Part of a small language model's weights.
Size: 12 layers, width 256, 4 heads of 64 (1 for keys and values), MLP 704 SwiGLU, vocabulary 8192, 10.6M parameters.
Architecture: RMSNorm before each block, tied embeddings.
Training: a variant of Adam for these matrices, 588M tokens, 4485 steps.
MLP neurons of a small language model. Each row is named by its layer, matrix (gate and up: input weights) and neuron, and shows model dimensions 96-223. Each number is 500 + 50 x the weight over its row's rms, rounded and kept within 0 to 999. Numbers have three digits each. A neuron's up and down rows have the sign that makes its largest values positive.
Before each neuron's rows, "fires in" lists the words (lower case) most often at its 100 highest values on Wikipedia text that the model never trained on. A number after a token or word is its count.

fires in: "and" 52, "while" 15, "rainbow" 4, "with" 4
L4.gate208:491479429491417526478564605420561477444428529468568479583539537448495404458416485557488544512580433450567533530406566552510461444554526552480461458524495506546581469437426457549521498447542532507545561551515499504515506527579626460540524492403515474590541570565482539522500524488482418517486488477460469544416475498465492507443428581545538496456493472448465472544435499511530516485411
L4.up208:450512551568524438467400542553512462473479506501560555529571487487481518511456528477368477472424456496524541551487458523494438559418431477499456444514507471495532480510560520501503495484460535515500474467566366482431535577479423456433520579494502443555473519565486482448563460517402504505558511540348587556468595535452524555419433469457510496475613500530542483519540524489383539444499

fires in: "and" 37, "but" 24, "however" 12, "that" 5
L8.gate513:335489519513529423525566529462442573445529534508459594498584478540372509540524438506478444495513415512525567525503566534511474512515549586568601495496515488508532514494540413478522449559456478499549469537541478453551627495506521437436511408517488511464479432521408529655507471536522416540476538521525400580489527403496506512404531475461585553494578507504479546549470429474430320529501
L8.up513:511539525532480516519512469459560574464481411545449575487477417451475534626343452399434484561464451411481452488513494422454469561425469553499499541425396554464456488447509492494463458480529522475527421503457494583520488493424414537539513522477511527533458566531571436500435464491539518435567341472468560528531461386482452502489524517404536540611497526503432489510542493597507502550569

fires in: "in" 75, "of" 8
L9.gate280:406535493524471477523574462481479470501548530483527547517434513453448486461453534498504508480466552488618562374572506585434458482530514480558498416524550534505537508495497574536477609553513554407566434536493531449545399525536486452582472470434497482512508475489549497513485496454550462514439572499565434596566433494552534478471510442426461548490457441545553494449485476599513503492555
L9.up280:529482505552529509500506517607556496641499615484525539468452499448513550434539545462528526489541582514457395458577518565428514497551604497572533491536524456489452468526528541425544552486442572474552543488548496433522399611543553550503450537459452476511436486503561434448506541484447466418417441473426468553498537599447527521537476568503447541446481534585516425456474447511529478569478

fires in: "he" 35, "and" 24, "but" 6, "in" 6, "they" 5
L9.gate377:432447520594517546482496474512448578586515497505553457441482517488481544491462446446522566533413515511470496496395430526419537480447557625429470545516525577507425537514517447439418583567539422447527470475503426528497485528523487458517541456531437528561550468604516435532468567388440487481579595598505437538471464463503468487499495556507535484519490534586507484496499537526511502448476
L9.up377:448563468512551473465565594469508468403481447532562458454473472535474467392431465487496529492462434568531475440488507406422426451536533542509532469506420482484619453487556494525497491485562489557548477566529511519599498510400503502532533485567510485515505580469505560422493449561540455452541504435455475509447484485506486521552436509473438470600466469532564500484528496511411507525476

fires in: "was" 28, "is" 17, "were" 16, "be" 7, "are" 4, "being" 4
L9.gate475:441506490556552535546499423487429488523509447455543490491477550543555429486575520470445436546500548552537469420541409477503523343488519479489468528527465546556565473408535577563532548532485474565413590497596510533518490444515536553462537444558484525541587577579471474649531536538500476510498471442605591543589467576595457491501485472563435550555577519550553552445552396424488567480508
L9.up475:498414531534602524488490574499475543540439465483499471551510480579483429480544513506506455377545537503459520505543523466545535495461524542457489503465551455555500509394611472535390421491457532508451559558488562530505509512414558386488439505501482480466512515496508586568478576637541548606587537603457425493439473459477510568483469571505528474551522437456532412442487455486488503518455

fires in: "in" 84, "of" 6
L9.gate609:508525602557484575486411503489513538442482536543584510442541483427522521392342505522476501393402479503512486502527477619590548502457511534428499532440553507430478472485530490559499511452436493492518533538502475561519518549623473523449425547528504448592496509571525435616538485566533464570436539474507447508448494445560413462482526537484523608421436473460552603426462479552385499518500
L9.up609:483444474468522513502515560416491440485554589460521444478471497532381568489494489604521484581462390572496595501540489620498438431443438507532504442467528421511540527584540508444436552484513579583467449566497559557519509518530579531398465472557552448533551503400521441482516408466432532469442583519407377584478466481488489594482535497570417426480460505480496525558436476495511536532460

fires in: "on" 55, "of" 11
L7.gate384:439427491502576499573508393542467495541560642523495533450519501613432381419479410521501481459532631503517443370510497487582462512500451365494536468560503417489533528506407449445530405525426467517490521542448528518589561543528412504420453450498461515512587446502512411480518498482545485565419480496458483555490504482494469552333473478452510563436450434567535393574589530501498501477493
L7.up384:547564447520646494579595527514556491515566441542450495526536532429579464449501515527450502482546469504420474597462497536519496512559470502465469571557543478529516517561441523499525403320560479505522480478486499547509485555452464518511465487434447523538471436507477441452440492488519425455474517596500459569453453446533432452599447572479522537512517534501391566530514452447438557440486

fires in: "to" 54, "for" 5
L9.gate286:478426508416527566485480507602470475557447445530556510445539576405549528479600557435508384489416475502489448492471564513504602483499530496460536461510538511465551524464576405542515494553498491528466465533521522576532502496515432464393569551487544428510496501533541506534601459482522542536442432475519471492494413582505424497518512434444381467498448503459539596537493525497407535517500
L9.up286:568507474518594432478631580452404467504505463509566420391529528508546433517510450481444523528538537551536518612465492501524454487601621449434407495549509530561522556486517447525402621521531474473523359494499562497320547502533490489510506438599529459507454500519476459528473507475454491596527517432605520463535476515405461454579481498529590494443559505440482514454483494495543537465566

fires in: "after" 27, "a" 10, "for" 9, "to" 7, "before" 4
L8.gate429:460485527484495537501530503458426506504541508517514468387473492438426502398456657552528448496513415509498546418526575498508472435461467462498476574529560505492491467404558498515459570499612518458593473446513500532472495480494657419479499514566446602493504499553451533418594635534549481458445496508528500603501410478499522519534470571406490542494460442522566469495415505529436499567485
L8.up429:586471538421465544470507555542527512619448456440466510493530533518416574529537503429477463480515497460457564568485506513530411540531442515458576528580501512443474502466541459408483445570571524556516566404507400448507512478488540477448529438606619557520437461491483477495536521566539437557406412438468529475600481513511459546539592558575443542461516491494493477473540604456524522552440

fires in: "located" 16, "held" 11, "found" 9, "built" 9, "place" 6, "constructed" 5
L4.gate534:585522507450473465585440546570479506487626423549600509463436538440547592527467555480393554481435583558538519460503429576405449502458463556492447423566499476532538595500482546453511519465505512568518540521427517473497468477504626516610434492554480505518449582531545542490557534516490496450470448533493515541468409441420570487490553466526464531397518445537548417541437506530529548492480
L4.up534:527534494483518521475534479550548588563514466508500545557563538580491532543497456564541538447605499489535537483562413516538503423531496492431513514486520486481528476488515449502456468427500582518532477419471448518495552507569544484446487548491483491524408531470431388594543417518541469507568591470458469515575574454569507500602543501479643493500493507455529471558395489504489511565431

fires in: "is" 40, "was" 23, "as" 11, "it" 4
L7.gate394:473549423456559530526490451536603559464566490551402490551545508561559581484517502488505534541583505514565595410553461489432509612499400450527502463451487463539494516509547520435534497428497367531440514504499439537483526511520497514466505568505587452499577463562606494558379428511492519590558479468550456457496509587513471525435513476423584410489562539506519464445532484495460539617483
L7.up394:558529419513454529611483480542471495584430446463522502495508549423361515550426596582482478473473525525451422514340543534509575468552532479516503500412531551479462467468454436472498442481496517565452550460575585544579468532450490418497514565563463460479505525493495569553505521488494468551485514511563529501421434576451574594501566510549580442542517507643520471436485527494553444468459

fires in: "on" 49, "during" 27, "at" 11
L5.gate127:479501509530532527403514532447466508570489419506487517478561518349596488437512459456428561532495506454478484490525520581486519485474464553515434585498641473456470487465505521485559464606365569514513516505554453488496494508517509522500557468477535493447450556424554562446430480424452572502571565513473572463412491500577544534547492472439491602359432472541468567501500518517399448546594
L5.up127:578438500445533490520435509504474472523483506572508466476500607519576406541473501509470535531473466383485499469473518567470499515454524472457445487448455486532602393580490464554547525422504479491538451501505474448486596494585523461412532437521391440560521486564377432442483458421456557498426538528543530527623459570443535438498507565541496557507439510434497539558440469488593521444485

fires in: "who" 29, "where" 25, "and" 18, "with" 6, "which" 5
L4.gate218:404575460564460523473527501510496535546484459509508536480540533485426497518459460527441542487620495476552551581507592482539412487464484498493458509521504438441580460499598411570512477518510460507478452528490533518487447528490476474466577532572415442396441553527471426536492461439481487535537484508593518497501501568502432576469536429445538545426498538434585510540444504524534476522464
L4.up218:502525377415473483495483574461468568451473552473450581500544496415512604546491566504493488546518465540446482557518557576565534582532501536569524595421469427466497402491489443537472400543544471567517443529472436499418496500502438526413527455552399476553467550586488466429504444424438486589611457468457610529455542509470470518503454457429582466501476603522513572512483439525515562529498

fires in: "he" 58
L9.gate638:562502508477556472501511482510490497506505576481497510416597535487494546561512542461463494484541400514477546488545564512417542480394468537430482552451589492529484453460513426450495504518529513465483473513505510426427517458458402475465504510401421552554458531501518505477608500451464394523502457540607504489522548548553578529489519464491496530508498470433494557513413573598437528593426
L9.up638:495543431488531501572489507560400544477444473515526462467495535476539467460505429542528499473494484491489526598547501517400590490451435467436489496497529528487511529414515449496534490584513547462491484500528517505644486466402474456499452519535392422524460586529582478504452472450497415538508448456467533584523534506475537471546517547529476385482531385463508478464558507437469484478460

fires in: "on" 76, "of" 4, "12" 4
L8.gate113:561525459591561485518573496550522547512581567492564521530448576547455516436446589559576492490608458471504588636464466576502516457525419469457414552536537426454557560512507542541534483526455544512446518582460498552536531554597454527507498425495476458479481505462463479607564463560485465436506538505507453585505486479559528491573474566533517493476431400465468446533498480474441588568440
L8.up113:507463464513441547503478470465547466541443493529560438499499471499355502409385507598504494437487489476599459495573490512512468415435477449465558528606516511464501564581572506564509510547540453566471454523528484570655486507491541511503419400429546506490440563491450446512490531581532494413493494508503512524532419461476446435608434551449495428457489522514504572391509475523545518510462

fires in: "he" 51, "who" 4, "as" 4
L8.gate441:475452462452529506518521551497472554443418532450467453518364608510473439576570545537463487442540453415528446551463569469507510560535475534429501533592462524348497532481455550595580555449520402480473438494515576482474477457647548501524533501474413578491524577475514461520532456448534512559519530442459506545555468507572506481448496545503550499499487578485465557512505538527410553486428
L8.up441:453486410479638540506518507502541504516513556475529514400549497552472443497517516489466428412564573461597572484451473533483505527469494460481395484529562514501552456517544610505416455383396470420565483499474598441437425489461519484530520548578493509526457427545539573451453452457491491545548583472544531434490494408400465415417512470476482463609488534484519489624527480534583513595553

fires in: "has" 18, "he" 15, "she" 11, "her" 9, "had" 4
L7.gate337:512512504464593524375431540483480488485598536521582529515497584484472539527428504448357427546512516485496474462449448480417469541461591499583549458516554523516521548521383460499530530504457427495472531460485557464421551611564362410506378462528463544471516497438533520542427482530535476496495489519503434577478428459521483527522597399521490520504475506532497492546446492433537513525539
L7.up337:538465563482676543443486481467517501539465399481456595524512446429424471430548506482480589571477470422448519468493485535530552527443524433482538442482476516594521554498542459474535401485462408476434513478427516555400521505528426543465588502442521454434519506562487497508559460572451474549510483497621505472526496475469548506510515484481585543461584512421473595528563443438456589529619

fires in: "of" 63, "to" 33
L4.gate334:420452410417466409530463581486495519565448499576562502497404494458483470502599487503462473527513393541540510506527428459501618488488499431468488514511470477560549446532453501474528506444523507451479486586464492606573561498541540500469588465524488455565568551502486408574460453459519489564475505479388513440416501507438522506545446453410568461542455558496628549457594452498485437524512
L4.up334:537587526501495555470478521473555540491476464505461498507534484496457476517537490491509573520484433466569452500497395618517415457538480499471491546526533568538536542495505511489536558466542583476507473470533502535521418445442480545463529531548578513595564544493464436527491603550538388579422521551519451537509535480540435420501487435339462535493477565467437542479505588482559451594450

fires in: "of" 38, "in" 16, "among" 8
L8.gate222:560540454550466501492517418487453389526524429525531428463494476498461486503517498410524462436442458420534543473509562570504486513499530486478406462558515534471564450482575517500518550520515502499521479507510450493518519521521514469561511428488489487489529527440497474499496470486433525590483500550479453530478440528465509489468555442508472438413402429399493505505503549549500479556434
L8.up222:483471362508560460486514583518532466540509452464538438496535472562512409479423447505516501520449470448459530414465431551486430559377547484388560502576463540438474564521481532480509506426522491598508562508626492519460468465518536497542458461487538495417520498486555446430431463474449403548456436475587447609399409565534491565559500523504471537497427511569585513459478535521524454572475

fires in: "by" 22, "of" 19, "and" 10, "before" 8, "for" 8, "on" 8
L9.gate395:506426549474457566398473521503526513560477527436472530523470491496497511440524468536440478459572509443532550485487568420471513426494475565549514621457522462477433480548582568471505465461499519536524452497473544555423616529574512455533526511483544468563438572498500368512506468505477499478431477527473546583429456434564502437554466526527482486457547450443593569515488473539395472408476
L9.up395:516455400505480485480520412587481401547565504502402438522515466528532495413453626411477413482491566524517505494516486578504350471513421470427568561554507547486515504512565618548454510390511493556530477457562532535484469470548538461530503515558501483588508472519480436483510509520533424513370541447452547539474492486530448423493442482489474532519523492450463466556518476524480474526598

fires in: "and" 26, "who" 13, "years" 7, "they" 5
L8.gate123:361479431557420427568441475548566497509454510374547473430550551457468498482467512508598609454564474512534467483516532394495556578493504433468541480515549440454507425505430459514542469399551461518492547480530515538500538654485417534570525514577439511469501517490522522466412549449420546534502601484493509472469516472599489517479385500425539512526433456393496477495519499566411517572467
L8.up123:483493472461514439486548436538431543507470550511495444498603572425475491465530537426524485450568552591398544459472427464537451442485491479522504531557519436406471455495497461555649631565517559474531612548510468574525503496488421461507525563541534557507545549516510526560588471494547536541648486485510511489490446454512516495526521528509495476463484426525466566510531519555471534539503

fires in: "it" 20, "a" 15, "the" 14, "civil" 4, "he" 4
L9.gate378:442543451435527579450360525441490506434489570518522593532471567575526482530529538480518513506508504502493574504366479475508626507572494579475517572483577459552524488475510471525554529554501552468494515445498521492551422408463489495497409477513492438487611565527544441494495494458467506536546566449554505507426557535520450476537519487475478489567604554466615411487485426564482610493522
L9.up378:615559504441496458503538475474440553538515452547556505560451453502442491539487496394434500438570471446457569464486491488516526491510466474496425557552443565576473500518509379488485443523527500491479594490380534514542446550500493461506501453468579507446484555511391521481550471568494564564542489509614533519546473484552512435542439522505489511404394523420562526566479497483435567488492

fires in: "the" 35, "he" 32
L8.gate556:455522497446470488557450506532576554501530454593488434482480484529416484511565549534469447519524499546549489586420484449526553604519512552511503508598512523480527488479480375537591471570513504442438533555463493521436541434439524562552470466513526614413509489562518618403506482575475439424462512473539536556571419575413372509434464558494548539452456505470500452488502484477482560500521
L8.up556:518562584538581490474513528468445539552429492483508548442510491481345476556503484459446442507502526550596466446572583517494479440450487468459450538466564472560434562485639456501527498503479520527566511571549497607485446423511401432538514543549455402408552440611504536480525488522419507465549475437584482548462578482488475477508467578570475378515481591446556560433511508522537547489451

fires in: "was" 34, "in" 15, "were" 12, "won" 6, "is" 6
L8.gate457:450482493403518425478527491475518454441608581463483581473503427498511547372493542628476567414460464454513610458512505601419464456540491439466481538406583518560398557592477396477493541484526492558476464476444489514636511599487495499538506506415492487480524512560533599520466489471403467529457460525539523508512490572493512570576549569534504425491489482457458455406478514470541558553450
L8.up457:521527529465422499543586499488460521446535422583499506433495389496578479446579485422509500587499468494567445515539590510495435502493498555428552533478469474524543445539454499517486472534445456466504516602476469545461534506484549538413503584516515526476593490488476562506546545528491561503549555526497520470455459446523601576414505620439482550459490506496427473504558545540463482518489

fires in: "they" 29, "who" 18, "never" 4, "also" 4
L9.gate317:539444545522388496501498506470486535555475454519519583418578488542509499493547427530501493510498402413452432456425509468526510481522480445384544469460592497493495457455449512552502501591468504523500506459440463546431501418480547532429504481456426539529470586523501481529470543542497438482539536496579518441543516499505497477545448558430566454612549536443526531466422510538430508584485
L9.up317:464474502517529491440603539557485584466474403569462443488519534372438507452509469502564561604494456572556504436510470442561603495485576516458518432576549478533584481458414514442506533538550487514578543551445434508524461559434485444549549518497460493637375405509552585487461529493461559450552538467507569561447489472534460447463598460505475513576476509477594534547494559554470467516532

fires in: "of" 71, "at" 18
L5.gate285:506463429479420446513520468502491442515448470438495572570479527411445541530610503509500517492529573504593651450499545497402552546537481441489521460521577469501562429561458483576456575476584481477392448519546571451542537454487579495476461525461503434519462622515497510431498399509442500494425454441555460501549563388525460548548537441549498427502442491472548454533605472556441514524506
L5.up285:542414451540472503550462510424448506558492547543461449523402442528482489466561557463518446456367540546540417395530501629512401491534445601517564595537618492504544605516417387593502533473534468507486522500513462444427419532440459499455525500563539498516503526515497451535461632535478423457431539472411529539565464582448443461486530492516502594472483533441450362521520491494477427569481

fires in: "and" 88, "1" 4
L8.gate518:447482455522510511562368487431483528578552408510443566538528492427467489600515390579527553504475559601441489556636570531548471476486442419566446468523593437530521521538475521598471521537579512434466469487507438447501437465435424450543491462507502504454601505433462538620508559514425470529511493526463407479409453468527506476393488512437456481479433479550546457446540425515490415467535
L8.up518:494510410533465576573515452506482507504420496523492470596475426465506496493501478478462498450470477487468485509559542517441446517581515451454476474502495511551406455531553503438524558532549513501518440452390479580563418457525448448484561397519537538572441530548473567441575469554515498449602422523364526561484470462532579512609516605519565478473562498396494531509446455463517468507572

fires in: "she" 30, "he" 11, "later" 8, "and" 8, "eventually" 6, "then" 4
L8.gate634:446475494536543409555507444519484579474471505511525523538513484451479473568475382475541511527536461505504567529603529465471553504490591460447470448544530415505567502493517520439530486504446505517525570377438366512563492545582623431514507566458500420487555496469464491516574519523542488494480488525521499465584529534492461535513482554479456571588481509528557579529487528553479523457534
L8.up634:432510500604516573449532507550443535463531463500501574548517573393424394513537470496407492570516466605492440506449589538434531627495493581587506484439511526531499511513467554501452466613494493498474514524565482519552494525469599357532532500447518583605422508514490483547511517437512493533606458584486496498419463475594486590573431505500554516544523543606492469458519537458542607562532

fires in: "of" 45, "in" 29
L5.gate689:424491441531486473520515494530468437445468438498593441459444510489542585509567560518492498469395546493576437544520526506472441413475554488564465513522515425530481515538401506503512599578490483518482531430470517425499441481398493452464508486520472552563530446567455509465485544394519555480442517449450450516503397542563511566417511545446442523449471426531546446504588497595455405527563
L5.up689:505479501598572503491495513479440506501470446584538477482424520431628498518465474534544479551537585525582466525574509420484455484503492537482460509520528462439538455547569470490492489482546556584499521501488500485429657573429513426573468430500488407557491548544438494408490509543574486557627445511511464448465505537441554565532540551504478459492493488540601474474581519419604536498426

fires in: "the" 25, "of" 22, "with" 16, "he" 5
L7.gate512:548557402476603440527434554507551522405489507551506457559464562433492555535479450538582575554531532522504466512495500512542498512525517464530496572484401450501566490440387534429455545473521507596437496512485578505431519527549426427449490501523421545536378536515551476412470486502440539592424480661563539583504478573562548545508481461518530562539557519563493613490510453585370514549472
L7.up512:583576460474561461434483533390488495469575530448563573510489565500530571474462455559473544515539539435548429519463538538561497504473570422505506452432595544571446510568476464536489534478519467325500435515497524432565434492503476527515542494479471599502465472613550615464475478453477507678555440531488485474528478540410457498421481397505570530459516463565505627551462514436511538493476

fires in: "on" 41, "in" 14
L8.gate11:518495407559525520484416520506455555478464510515508439504544453527488509474519469456498454478454552478431469487522493514468596530540511564529512474458501569480471455467571420489548477505573621407474446493578559464523534543512454507473533443505618480394500489533559475543531459512522562584419553461539487517490451423453511589501564495554445473571449493538489552441512440425461467540495
L8.up11:597412453497489552593442540507499508547437482522504504482462525534493523469468479478498493491595576448499612493469518423534479518545506474470486526523466564462554518449550477583466496568550529543583527550444417570518517543571491449413455469484446507507522555439460495525491559451510458491478565432526528488571535383568534513485431459407525526515446454424529541544467546484560573492509

fires in: "was" 53, "is" 28, "became" 6
L8.gate447:499493450537512478505511504483583535529420502553428516477487523464559530468404525449461543511605411478484574555541539558424522598441423480499445457508426473493420597555531440503457444617462548506457463530556483616533543562446414477460582447406481474550425501564547496538534456481498485433571505516499490567547477531552517507477499557518572479465511500399468489549476511464486544541455
L8.up447:526358563402449475548520466499480483444504425502562572389480392472457509484525497410528445449462471559411488492531517454564518489553509453470490385482475580507441522523510476480409390460538403566488473537581457551440471515462473399466542589485498550460474439463483580478467430523483503450527462515470529473471484472541596492480548488511568443464496534446431460456365427452537526534516

fires in: "who" 27, "and" 11, "he" 11, "she" 6, "c" 4, "soon" 4
L9.gate146:521555526510497567601495467552428504508540503477433532529526431485458419475518527519412377550567504480434558451449525470548455550512456490541478444522546519524605483500576487480571531407494484460553515564427434500417557523474588536459494439584406512482504540519482528451663486516544427521547549498533547551439445519528575567443501545478546510459474491489511581461512519464390529466455
L9.up146:431443503477633547529505534510485491515469474425541445482567509537489452446411384540493524375493509446472482429533483423479491466475616616553432447470604493476474494529466523451459537423441483491521482612498510512438570480516499560554475540532486586536439566519496444414491443562526511405511548432517542543482555441429468513468442490497518539449452565446611559490425489565458454480435

fires in: "on" 19, "since" 17, "at" 10, "until" 8, "in" 7, "of" 7
L7.gate697:489475512461502562454515538617443537449515504448426495547446594488583487437478580544514500469473551520534484509539611518411580452476470570463438498567550421430518539529509448447531596497499511479544482551501490539561552474436465488480434536427440496481436514483543512577454495646422516469480484473512580570507464515513414556472523463511420459488428538494441499570539552488541508528500
L7.up697:494500497540488520620502461453397447571395662448494551570412537539534490473422487494466423398498425519498516536644477539406445538424475464393505527529480565476472498482548459563453551467436542571586559512499459464481546541572437549487523505439604485501580472556409457444472454493503449560473528440479484491418477553539507524483450542498437508558473519561567499523503477508463482469503

fires in: "in" 56, "during" 18, "of" 12
L7.gate353:648453509535521448519563493492529557517473514539468449492577480473503490463533478518594434514517468475544472525551527528424406491498437496459549450582394378523541524438610561567597422587503539478499528590579528397554520522459539521552484497526522457520443532536456515526456544492495469550427582522495444500516478440620465480582494453482493546549407419523483437508431479505543547525455
L7.up353:497551453512457574483381456552509547512396402437539510511462445529471521511495452441460478398529489506510544513510519587485573544551565546508509522445537476548417519439496517511488439530475502480443438566589452521498531551532532568521449458505469419491433452448484404481507559569452447466512560466470523512434459574466472532530561467428547466445386534603504448410532525475480526575459

fires in: "for" 15, "of" 15, "to" 13, "in" 9, "the" 7
L5.gate31:473579548491604452475610481480423502590519473486448488430452589471454471534447472503547486450537465436550628469520494593542459493444518501543400550610579522480500482465583587559518388481494573388505419540517547470458563537498487431494622504547556477595511588510563522457553421513507531545490513591455490532592571564510494496581521546540525535539576468445463545517440534513538454505553
L5.up31:518548439552541482526517577469531593564413515487457439448484466436463447500526415442539469476491581478579438440477515450501498494596579491544423486538494539532514457430464552493464586491533507452470466479529498473471533474512412525566475551600486514416458461501489499484560599503396587495499633540462491580467454545427460494556421564609511460520443537422539509578499569579462564528559

fires in: "in" 70, "of" 4, "during" 4
L9.gate616:464482426522558390583427554534513532438502437465497468492497491476467579411501419427511516431519563561526484462517445596533551459471518558632438479515439457485443561459581547529551483507530487572449483548519542390529365502511497466513462504563433554548513538430459446562578481422439552454420546515471503500531483498486500532470519478491505512472439470566460470568574480510437475552535
L9.up616:478473461546515517512476510547482553568529510505495532522472519502372598453495520480528449498609528490552477505477452570460504444598528554456437401553493564549524405462505430505466491502538493509462533556590504476592533516457456513550486372480490532589500571579529477518596472487426487638465443512510531477501447523476476565476492537458503575451418471568512528505522513449521512498491

fires in: "of" 53, "two" 15, "following" 5
L5.gate314:492439469501539454408445503466439531529487545361573502539480516477495535508558515494432453396532535513563517387563564547591504543505508442466422456592521471513500543421452482508487561505496462544473582557538635494561432447506627543469463432465429614494477435463537471592428537525537473503457465598458486570385544458533569543448541506439493465553541457517511488488490482501469390485514
L5.up314:526478430632599470421473569479514513503459481502421459473529522450470453505527433519484542428517523503514519459488441438571477531575517465548546514457454498486438507389542469555535519519503559540400521490519546453430511584490500390492470495509531438492415483542504468463416432502527510523483463494412537511578487453556467548478552490491624419524480425633498512462542401457523472453484

fires in: "who" 48, "which" 18, "that" 15, "he" 7
L8.gate52:513478536483472504524570524538478591492452521487581486463410469454449543487515520513496501467543403568531479430590529473461481527515476502453387493496522418560490484459497477431533567546484555465427577561420436530536527518661438540568545442461517443495439613472532502531452472471501573442419474542505595444484443536526523509565565521556509515536543563498519528460443427533429522515480
L8.up52:539505544526474422542519449554558546523459525505519478559496458463455455608494583489585490511508506486441498535532535450453580615531517531473451486395455420501557508464554445570462530419549407490585432522439456447512508459446514520475511498493528465564400560500449472636546525419449473556522450448492499469561551536540506419487458517475568498433519480494499461492436532511467404568438

fires in: "of" 15, "called" 8, "in" 8, "as" 7, "at" 7, "with" 5
L5.gate625:460545501496481434404522501648519565446548504451520456440449474478614387512466449597483455546520513609480503402507514525396536581531470438436539602458558487458543550534548465424511499493494559474463511454521534471453475556537612570520465510460461583520498574457476530476581469510426460501473595516568487520499456564424536502602514483521540388478460370490571449498546461534490506502400
L5.up625:462400477463519505512560546522509592540463447583479510539379462460541508389580476475543425511481480484482487455538535437423439564526486447497452545521546441495454618570434471476541434593470426578521583534508460505574460524467540524496549535413543509514519497622435462480541555511496519485521430478562502554482506413515542458572475402425557565534504564514405500407493361565530521517542

fires in: "is" 35, "went" 12, "go" 8, "moved" 4, "are" 4, "was" 4
L8.gate702:493474529540439469445510523521471539548524531478531543526484622540615425510458426477467454570529589500535543475502404555520444435546520505429433589468578547448517552469438448472576500488531497640507555500513584588480464541455509577505503549573497530519544562538479438486547450410521547509437571466557469557442497514465515504540480618504562534506465563530504483455480514531483512444459
L8.up702:458573494532549601552488462564559567572546434521504470575511498454540477578464503474492483511523532565449517492505444548488486502541447537471530498481532499515615500489477612427512466402430535564506558663503364530608510481490475417481541529552473564462438469569631527543546529509497518480488452575562451424495477484430642462537550541603516481492565487570552602513504482514486514533420

fires in: "from" 26, "as" 16, "of" 13, "along" 9
L8.gate613:427537505447517464535499487511468518458345572469519409506516505537522452546404455489412509582464577521494430465543494508596488489488587372620546452483429529543612469571512544483436507517469536453509399483529518511448494598576546453567445496537480473518498452536407469506544472542515551515343662488391490505474512450451447489489464575426461516415390482541469419571537420560465523581458
L8.up613:489531468477483589455487526551429461547509585488473466428466578507530565449461464476427484362555518555536607485498363546548502516470473513496506618508506427531451490455554491475425498530506507621529468523479555547502516552518492404560463561499419523536450463513586435455456474533464506466489461415530437410522471507520516511480446514429552467484477541526456443504487449518472476567525

fires in: "it" 31, "she" 13, "he" 9, "ship" 4
L9.gate375:513458509528554517474502517486476560525424552510497495475521447507492502497506551551443515588517504544444518484485569459441537535497517493468611417562497487553593519428491464537496462540471481566562471530510375539509584563453514493569524499469407619533469485568462474493501510496540568528497467505565477458592439551386518475560560588440498454519564536497574488405537405550479523576553
L9.up375:418467510554524501554419500527470547503491540553425521538553459593503397469599422472448491430525523576461440535521500522461442543516493416500523523475429517514504463472414393595464565573465427482463564429551414461518502457600514502557583524439493444520497482509533553693543490452474406526462477477493497446535584437516465482529544483457546535517554529519526511469549483456586520491479

fires in: "from" 28, "of" 16, "at" 13, "in" 10
L4.gate451:527502536486425532582526532534512473540449523548537546517458439459540453507460528574451449506560495494525425522537477530408532478568524459538528584499462441542511500369453441588532416471494553589491447579510522405548521562408511509452467464617495470567538508556525453530502473540526476531513533545487517532475499574537453479589520473545424486412527538442436536492466582557392480602509
L4.up451:480440611561537516554540517499429441552500514470599570414476485429510540436557529538483464448523506497511569486460421559470539531458499564487568540404545454546457459564506609464527450542439559495470505561526553491553516553425526459521456522580447505528463459500518472525526578525530469506518512461451499594465358504447540496537496524563485484460491536417492493476442532530445473497422

fires in: "were" 32, "are" 25, "be" 10, "is" 9, "have" 5
L7.gate661:540464387481525493482442505550577478526501498395501547577508510441493541582477551487470447529598500474494512456464541482516562442484584461509399475510476506575550562465512508450481496515474491509499494540471490526529561450420520459572525505470504501493440545547543436548546438598589403577510530459503493506411445430477506545428556506524477481446489508494506505481487440515476545561551
L7.up661:450629510493482514511518506497496504512482434535569448471522583466554474459476457421516448502460621555486539564516391465558465560547430532439430456509468504498508533430556435491371476628560555488458470537512488510567505516460510393513474555559510477482410492538494483490468391558467416521539484465594475438427489499500492431532514478460514434487590469547557497490503515560565473486458